From a checkpoint of a small transformer trained on Wikipedia: MLP 1792 squared ReLU, 6080 steps.
MLP neurons of a small language model. Each row is named by its layer, matrix (down: output weights) and neuron, and shows model dimensions 16-111. Each number is 500 + 40 x the weight over its row's rms, rounded and kept within 0 to 999. Numbers have three digits each.
Before each neuron's rows, "raises" lists the tokens whose logits its output raises most directly, leaving later layers aside.

raises: " from", "ay,", "ive.", "ay.", "ives,"
L3.down346:449506532467536451537468541474544529546432484512511487546443491494547448479416458527485490476531467567515519536549470535549536420447512462504505469530446532492509507486467509476450543532558430508444563477464437542474484557529505508498484436502480566441552481450533553470412518520524510422

raises: " aspect", " way", " type", " element", " kind"
L6.down1702:555494445500494446496430419478500513541510510537539461549477568515527493518516516563464471479453464499506511456501523527514539487549541517480447428621462495487472463470495509531495554507554502543527467492484521489468520487550473522482513460433507441491574518499482473533530531551548458524

raises: "er", "eria", "til", "era", "er's"
L6.down842:473520498490502565450469529560442520482463441502450543555517469610435444505465530526469464517537526569484520560510536574474440522415531528522480453484466486550479534458439414524505485477521550517471489531540497498463492498487415494510509478451525573545480547515487523439532547546551456471

raises: "age,", "age.", "age", "ship", "ments"
L6.down614:550538507475541498539481466484504511511481439556487477486455559522516504435526532470408525524423535505530465557551463533469511486543503496561470536498520469495547471467524511465468492468521471483471497547472494390474537530471453489523471510553534543461528448480515494509457507522565534547

raises: "ot", "amed", "othing", "ational", "umber"
L6.down313:501439511492521536446485510445512500516479492443494393506471513514507552486495526448589461501485508474528557539517539518440538562545461560488498517474483493503567502516575473618479510579519630533459515453522514479445480547472507465516463473461541470552438547492492476452591528572513528504

raises: "ter", "ter,", "t.", "t", "ty"
L3.down1051:482500507511497474460497492480447438524529492466557519501454487529545449522477483516542479484449523479470459580420522456489532550507465519534541530427487611438517536487442467411475461518476418515561540456525507488474545479531504429594541528483448523538483497529414509549458505516493495563

raises: "ered", "ell,", "lers", "ust", " work,"
L6.down87:503522490497476492503549470499492517486537453490525454504538503538518409450458503419519466524544559473549497426544383465496493505596433471483427571470485479540521461593501488552515539496442501502539526514546406511508464449548558478428522500501445463450505477582455468446535439484551502420

raises: "ley", "ley,", "ley.", " by:", "hend"
L2.down1533:524526545473465529509442453526546540543500430475568481450524477498533453521528454570519542485532551398461552427467467439474466467544482489498479478470486563544555544563535499480467515491456438533469480483536548480432551519493478417493470529484551559543527492437492528525490527518531515435

raises: "C)", ".)", ").", "ouse", "K)"
L6.down675:476523508518542498487474513509545474549446519458488465506480535555506465505474551446509503556454491484445476420533471494466501443447540520531521447454482526494439449476441513455520460522468434557540503545461485530489461498536554563465476464508449499535580435509453521550494553434513517502

raises: "ote", "emb", "un", "edy", "akes"
L2.down687:476483530502474558496473457491474505509432556537457522527480460502454538512513428473506477494509506488451514544482484548508556485529469493477515462398565473512467393467457564519471526490473505509571514548465506505466461456557486498514495548435504538539517462610544516557491481513468532451

raises: "C", "B", "S", "M", "rac"
L6.down728:570537563496501463512465466473546513458480506482566506531425537459500538567491549481494531524490474557497451486449573574497521493473477423477544455480508482514519474435524506541541532514436467481523455536452465496506482446502464516426471509491504492491506502520541524497521564528480505558

raises: "et", "et.", "es", "et,", "ells"
L6.down1488:564476564468545498538477515512429560435481450539555578472530469491494497557461538480544506510550543465451474536491534533439496571511530532439448543543510460471473493526544473541532495475465523444409592533504468447453455551547545566436506544544473550380421554538523503490559462524441528523

raises: "-d", "ter", "ters", "-de", "-in"
L2.down1304:507513465488549539522547461544523407577430474486507503554504524509556465531450552594507515579554489521537473530527503453456444452574441476519502486497499523470546487552498504492433479546442468455451460515447505494437496552460507533550512534465531497527521501512502484509490503514546497560

raises: ",", " ", " and", " was", " —"
L3.down206:451473503539456550498503484511502505504422505473480559455454472497516504502475501581487541478506449528576544496540477569539519577538524470516503492479520538494484500517465472560469512515535482465452545499524471534483510495525591464416486498490552519447445570451538548514461523486487513497

raises: "ations", "ations,", "ers", "ation,", "ers,"
L3.down1083:395501507504554513547484529461499484593523483482475540562570493505537502519503499485563478465520499425497511494495526497539554531478447573512530510467516447641525485491553507491499502527492533516477551532577447487493484503528482491513494537572481471469529548500524444408428468508479494445

raises: ",", ".", "s===", " |", "kh"
L2.down809:452568459553478470484540532544481537518460456535546505473579447520577465521611517439475508517457458565516483520486487531610603509513500521511531541479451455503449518489528567525569449522490505494523429481485498522425420467463488522468470514549457478490483443460505442531483447476456522527

raises: "ous", "ous.", "ank", "ck", "ated."
L6.down1785:569520497497479548485480506503382505546465508513520419521495535581540566475438515462480508577526436470432534569554457546487587458501473510466435500479489503459513448479584542454543476566464468512519501505512546509475491472456557525501531513489501488469510532458577493489510514500484589392

raises: "ance.", "ations.", "ences.", "oes", "ion."
L2.down1400:487473445478479516500539491515501457489511508420513543546499515495478482496408472462432449529537573512552444526504473600500508532533466491518535502444533488522464501546579507420500585530519483492586549516556558456471432450485586475517507467502486480510523494431444470563500538470553524462

raises: "ight", "ive", "igned", "ights", "ive."
L3.down936:582479487523512598510412418506539490559482502520464489464524512517512467501478528537440410459475419545493492441421514488456476387512526505550482511526482510476424474521464516545415426488476507431464433494488535461445522472471516442551454483440554503532501570424472521486514495576479457474

raises: "ence.", "ive,", "ence,", "ive.", "unk"
L3.down547:512517502543496455490486551487537519530541453531519424522413513531509529428500516464512552511517470538508480521480560482530525590549530488480545506479488520468489470485483527496522544504467519481500571549425517510550427479495556525461554443469599579492467474523448465474444520505539493500